Part of a small language model's weights: 5 heads of 64.
MLP neurons of a small language model. Each row is named by its layer, matrix (gate and up: input weights; down: output weights) and neuron, and shows model dimensions 32-159. Each number is 128 + 24 x the weight over its row's rms, rounded and kept within 0 to 255. Numbers have three digits each. A neuron's up and down rows have the sign that makes its largest values positive.
After each neuron's rows, "fires before" lists the tokens most often just after its 100 highest values on Wikipedia text that the model never trained on.

L9.gate400:110109137115142128115110146106094154120147180122092119089126120135081139112153072159111140108136144138137155153142131127117065131146145099135138150153133179115129154114141116137137125155113132135164086155116148141161077138103169136119119097147127089132158110145107170084092142127139159065136120155163116139104138117135114105154143152109098099118147117160140151110108122160104100132144
L9.up400:125144118140132155133093095126141132142112091085125139102104143134114129156165154143120172159158113110118141124140103103163122118108158108127129101120124137150065129173188158161127076110101140121138127104135117128127127131181139073151131169176123157157139107113129152129076142143123174127158146095107074121136086160135107114152101133149131124142104143129151132097107129099167141133122
L9.down400:155155114118093133112131127133125143143148062115138155095149132121102096171135153132122125132147123097110139117175135074142120118092142154131131126128138166137132125122164133174162112147123165104153090104094126115111165114172142097144146131138149077161147108148160116155127148110143144129111118125116080165130121092121080098157115157097115128161107149134159128173117138079124113143133
fires before: "th ", "est ", "y ", "er ", "th", "-"

L4.gate306:175123118119117181138110170092128174165115155127147131118140112101174115077145122128125121144140081111162144140132129095143129093148066185141125102078127141147120158111151125102120107142141118144137170117117081133143089140150090155132111139166132137140152130141098122132115083117150165105134145127148075160133085137120151167111156130135107116159115111134160115087083134103126126120115
L4.up306:176085143107143142104105130138102158145136186124128142085158119132130134152150140128107134158111150197159135149126097131113115115140103122108144112110112120101110161150160179150134126130151143088130155141126143139100149145152099137111141117126140117117136118131107106214152137120116125147132138146085119171140152152171107101125155119149109154097114134151153104187101152167150168138123
L4.down306:119109090143143099134093094097098108107139120144130142133166107167113119151153128058123128163169183130154103148134120151108155164133178065141086115126139151122109122105129116103147090072127126129124134088132104167154117124124104114102134163147125102132141131076181109130129138122136139193147145120133148122140173139098145123134119154116139167115129103138140121117124134123124154131132
fires before: ": ", "e", "ot", "\n", ", ", "=="

L8.gate284:148171151134142141160142141152096137135099144143130156141149195167111111157131109164144166085165158131159137123085131142141160134159136114140104101109095140110170150143137138146119129130087170145140105136112087107131114209151140118101124097129114130144140099110088155100118112119121130138159176134135164173078114121137138105136133142117159094138117126145118110102143123123148141136124
L8.up284:090123156148120143136093139144154105113123099169139147149136139166077138125118153084138115097164080122142168116136115142137124143127110120109096139127138100140112110094089137121145136124127170116141080116132113122163133138096115136126146146157130146107117121095126186143156110119087146121094118149139111099127096115108095115144092115151155138109109112160104152061128124129095092108139
L8.down284:119106173172098105144106134147133140120139161088072107139139156099126136112128118122095112134123108141144105154142103145122105091116129099136094152152131160131095099106151206135094182136133149153117134125140085121136130095118124134099144118139169116093175091100134122096107145130137136122105163092147130133125139116149137114130142123125106151075073124117149108111134138132113088140147
fires before: "s ", "n"

L2.gate437:139122102164102119141128130120169098148113116137118138125175098114115167129111117143113088140154078160137080141122143125126096101154139107147104123135106160130111138098155106131115143171141133110163120135148171174119151132139105131138106118116110146105105093096145126131126126136113131102090121083140120098127102161133118131108163153134097099093123098100140147135116131129102149185102
L2.up437:132144143140143167175128129147142151105112112103156173121083083137144109175117150098151120131185139131160132132154155070131145122136123120119122102112191113109105103130158147112113167126141137176158147067136148134120143143118166122121147094120120128122133123125112159119107118124134135118070142129148141148124114136129122119132135117137136106135110113123143143098100105151151100153119
L2.down437:142139111135100122142116106125139142095132142099125164115115099193134076165076172100186117124167113118118101145120126124130164085149172103112088088154158123120108107142113125124110142134167106153152127051136108152132085151097143141131123168113109091115115094101154122115098140169137127104126137130116135128143162124093139175097100100137140138151159103127161155096126116141109118138130
fires before: "al ", "es", ": ", "il ", "z", "ic "

L4.gate373:133125150127123102143125130145144128102128124114161160116136102155106111134126126098164109135121180156124105139127092105148148119105165080140146141121112151132085134138136138096147117099113156129132095083138086124075120123134128143151141146116123091146101123141154099137135119156133107091143126137148093090108199127116111111153139151105176087115113089129126148158124180109141133146102
L4.up373:092166174160135183115138119126118161158127159125152121155111096114087150133107154134163130129108151077135132106169114127096127099128117158174113103145177131120143125119104117168091113160110108137098137147150129105121139140147171118169103109126153136098111116116129118095116105099095116124150144119129139127152135114119095088161106109092090107120102121172182123113093155140122092133141
L4.down373:101136125158145130144118155153163145117126142126136149135118150098108158129134149080131115116132113085148135110099152147129150124117120118146147147133112133103131122086147124122124157152137102133093138114160112149117141123137152146137091092133149109114073133153134124146082149096132118126138149080163098117135137086153136104156094116150116129080110080157128161106122129129133104134138
fires before: ": ", "er ", "um "

L9.gate378:121122166152098130147124149111115090134110133117059074082107142131119136135156113112125128133136127141111107093135115091104134134113153131091148104117058086134128117170128177138072128113132099153123158099129134114107143088074118132177120133112134105084173113159155149103104112143101126127134112148162112116137141164133148200113098148129144085123106121152125114142115138144101090172149
L9.up378:156146125109179104154121115081133131149106132101137131132146155130102133104110128030159130141169174148123118142146167098150116114145142142111135127161130121143147128107151133157115147105092116141163118140136126110132125114114126127169170159139107142128125144188151137143134106107143147093174173150207119107172093092111123124139133141150129096112134078109107135142121113108143113149133
L9.down378:151116116142130126153147093100128111127164123138122095107148118149133119099129127102189122113163117054102189087130175175117092143113115129102143137129117132122130072128113144125133136090123084136144160121093129127150096113088144128145135124141110141213144134092083138129091113165087134149111119120099138129117160098135144128145097149111141137107138141130118103102146134140144149161134
fires before: "fic", "f", "fied ", "fer", "fi"

L8.gate408:111107135131053124113105137155097133125091105174097127149088162111118146160091124124133147138147131095114180102097089129145138125164192095101122153140120150095133127177137121115136147105112163140094148156117125129128112094138108149123113089121127163081142129147142154120140115141154145087127118117117148104132092123132157114175133139145171128092108133094108140131113140099143133134126
L8.up408:113103088128127096115110175124092146108147088123122102132122112140076161078115167133130088124155134122157139118107102113126156090157178094127140119147091138144108167132129105138100128102152201138128101119125113110143120130110122115112106090142145151139180118131099153126125111106145138155145099120145144146104137108130134141118100155142157129098083113106161097144058118085088122142119
L8.down408:104083171178151177150120121087105139114110124133144127067137137161130140101157155137143121156104100137135101117129128158121176135107155135163108127150161134148121148100151101106130140128180179130157116130130156143144076118085121183145111170091122076126193157139191179097108145154134134147105141135147132115108140108119140131148114168096120080131116118155140096150164153108106153118122
fires before: "ered ", "y ", "er ", "ually ", "ly ", "-"

L9.gate187:110156114137107132173165139131148109118132116130099132178145163126153095123122066171101145086170117129133153128089115090146128130130138170101142131147129097057183142132110158135150100128127183105116121122134183100143118154115110095084138187129139188139128153120124115137119135124146086138136132133124113145076113111143125122098121124123116144120119146086097101149098162143090105150103
L9.up187:098105152156122124145126138180137140129155167121169166112072107141045162096135182137120143106079119129173130098136147153162100156106133107169111094119138155120146101139135153162140117089106125150159110138140154113100087127134124125133110137115146119094136139095148103135096094120138130090161120121172129107108114103111125119150125155137132132130165139146157146106130129147139098170197
L9.down187:183126131162100127124122164130142110118097131099113112114157101101084152100149100177086141097113141099147161102161151123110087087139118137131132156109107146119131124073130135130127150140111111162123150108093145136137102112082121140125130103172117096178153159116080110120134113152144134125152064128161133133145122178139139160142116130179099122126166171147124154061102149130125118160167
fires before: "s "

L2.gate162:123116116139155103142151121152104181155090117131123158108091104121135110128150127165103156187128102162105119144103117143100155127156094122177136142121129124158127182128171105158107127143155122111154113108143155132185080165129095121117123149132141136136097157144127137197101108142143104110099131122113135122146145134105146095126099118167117173092144120146128129118158111127152161131162
L2.up162:162140038068138142111119110117115164130164137140139125139124159088112169127091153142093135154110114196102159115132120161131148114125150127120141111184133139126171153120096160158137123117113117175153127132143148102128100127138145132121142106114148139090079107086109107146125108120114109124114096126166127074145150098153132149121141153131148100103126159118112102120123133120115158144149
L2.down162:121173107072135116130094157157121125132095145127212129127138066120142133136099108182123125138097170163139124079169105143125109123117153129117108123137127109113115137130152123126125129092127141118179138145139171109102157132154172160125137105119114110115087122141139087123132119130107115145104150106156122116087119125131164090096108125113157075133105099140124073119148091125067180149140
fires before: "= ", "=="

L4.gate199:116151164085182115177140135150121116107102131121165123110133126131114095108118134118124109113149157157160101166137106102142133102140086078132116126137139089088112116128123127148127109164157164091140141148207114111088153111152106082088121136102158147156131160088190092106110146124196149117119134084155159139130109111123136108146141147130107136162161106123123143155085109116147086130125
L4.up199:127154173125105149111140162159143136112105123127137119153094126097097104144174082158171143115114143127155115150137138092116124116123157111133137143117150136149141097123135156123111147102158162142117138143147129113128096094105094123113125146106136133104144091141083107143165131157122107122068084135117148145152158142110147117202114130122113172109122145124117137109097140146118143124131
L4.down199:124116101121123117141107092155185121089102140133143116114160170126132115127152124156130156119170129144122160150130134102128128104116116147100102139111126131126137114172138117099098136122170187140155172131113133106158136097097082121116136165094145182114106135138174127133133169155174189132154119135090135118141125076117119083168168147089119145155156132127165125128129140156110162126123
fires before: "le ", "ed ", "ing ", "le", "in", "k"

L4.gate259:138108104114124112092137101144120134160107147168110155102106100156137123133138106121220156121120115110162145107119109126138132120125089101138133119122154175121115117147117153115109130128093185113087088169108116180164107172112095142145132122074129127125122094136071069104174134128153126150115115163101141133128201126145084149116136133139145064122152091119158137171110131109156136114116
L4.up259:141146131101100146084122152128127130128117132118119133147092141102134134107107128124199084140161156164140178109149129130127099081152132076134116118127111137113138112137104133122105125128107157131138090119119142159111097143106141103143133163090096131129154132145148079157150152141112144132119114148118122108124155104128130111123115153097117134113144108148150166164114108177146142154091
L4.down259:115101129158179147101132124128123141093128131112125149099098097099072126118121124146184121163130130133172118117093113126172104124129130121118157089142143146099161142127150113168124148109137155089120107132110110144158179141119159116118128157134137104145118154176051120121158107105138131118160147158160141114109176119138152087149100162157138134088144077121110138150088162113123120112122
fires before: "|", "|---|", "|---|---", ": ", "ach"

L4.gate31:140142045154167125181130135122089122153133107127119144135093134085140130139128076094170145166157163078144107111165111149115103123078123110106128103141133105157116144134133141117095100131125116134130124124123169126130105137146113128116122122146124136079154103117132104091129097139118121134110147147196142109128157127103124112092129162147147104117140103141149177146140120107075082116124
L4.up31:120106130143133146120122100170155145180117124090124108168086152108097122148108144137160141174129179124135136123151095107120094139118149143193148160116091158137130178171127137105127163181100150135126119162141139181091138127139160181129146088106144167128149120137141122125139171118151133129102124104135126091133119147088107120099103122068112128127129105132116130121134131094109132119100
L4.down31:122158137131128123140157108156121146166130130132117138151163133106127103174109156079116133107160155098167123123118112159155091146118122128165098113144127141144121166126162179105095139083139114113170127139116148171101095127114121172119136123125145114077099114138125174134161123168094122118169140158127133111136153122137093138107105140077131118171121145155158179109147124094089083155135
fires before: "g", "ar", "e", "ch", "by ", "ound"

L8.gate167:158101083151137093142087094144125131117107094111118128120146116092157105125157106140074112166079125095153115114163120134159106130140106143098124125178122141116106077175124103124116166109140163111115124164155157121140109117163103127107119102120103170113135115135100092117108142143131107173115142115121155130118121168151109114115138139108145101108183115143105096126125150081156185106155
L8.up167:141125110123090132104078116125105119112139101134148150108138159096167104120128077170131125177125099102106132135152183124178150108122132118083131096135122150179161121148121089146120115105134129120120100094136157147155136083087144153152116146108096126160152133153088127087141176134103128143117138141108178108119140155125112150130119145117149137083149126149122105172163128068142163112168
L8.down167:132140111116102129144108111145162153100131137130127109114111092112136151110151134138091145121116118109100123157128126160118131087126153131114124126177141184123163127117078123117101160152135160118088099132165104144110167134122132129142106110143162140093135158118080132167158155138169172108115130097109108158144094127165104151164147085131099129121125118141110132122123140089151145139111
fires before: "le ", "le", "ly ", "les ", "ul"

L6.gate385:130144138103139096142156111156132126131113127092143101109118140132128121152153096112117150101113125103187103113110092123140153145142134152129146125096103107124139145136149128142135151034112098162141128157117109109105145156147124107156125147115142147118096139122113114125072126126131096127153091117094087148148134135133136175158137108127134137101169107160103137099193150119131133131134
L6.up385:090145153095125155141152100138148081136123154123129125147132136130139164131141100132133161125151156143154115176113113199110132118080126153112130100078122129138149122155163139136147158072130093151130081134123132121154150132117105124155123122166115139142127123130120114121058119182153145106128082164133088110152138135121148129160105143134085122132157117165125156139143144105151113155098
L6.down385:097125138158116204136173096146149133110110109116120093139146141116135164134103162134159133138145145151135178133130086152114101138121143153115149120159121122096143144095174145130130122145100123099092172131132139125165158111124115135150116137150173123128151106140091112159148138137155146116098162067088130132107116120153128091155151114110080155128088132127130144111102119137115149131101
fires before: ", ", "s", "'", "r", "er ", "."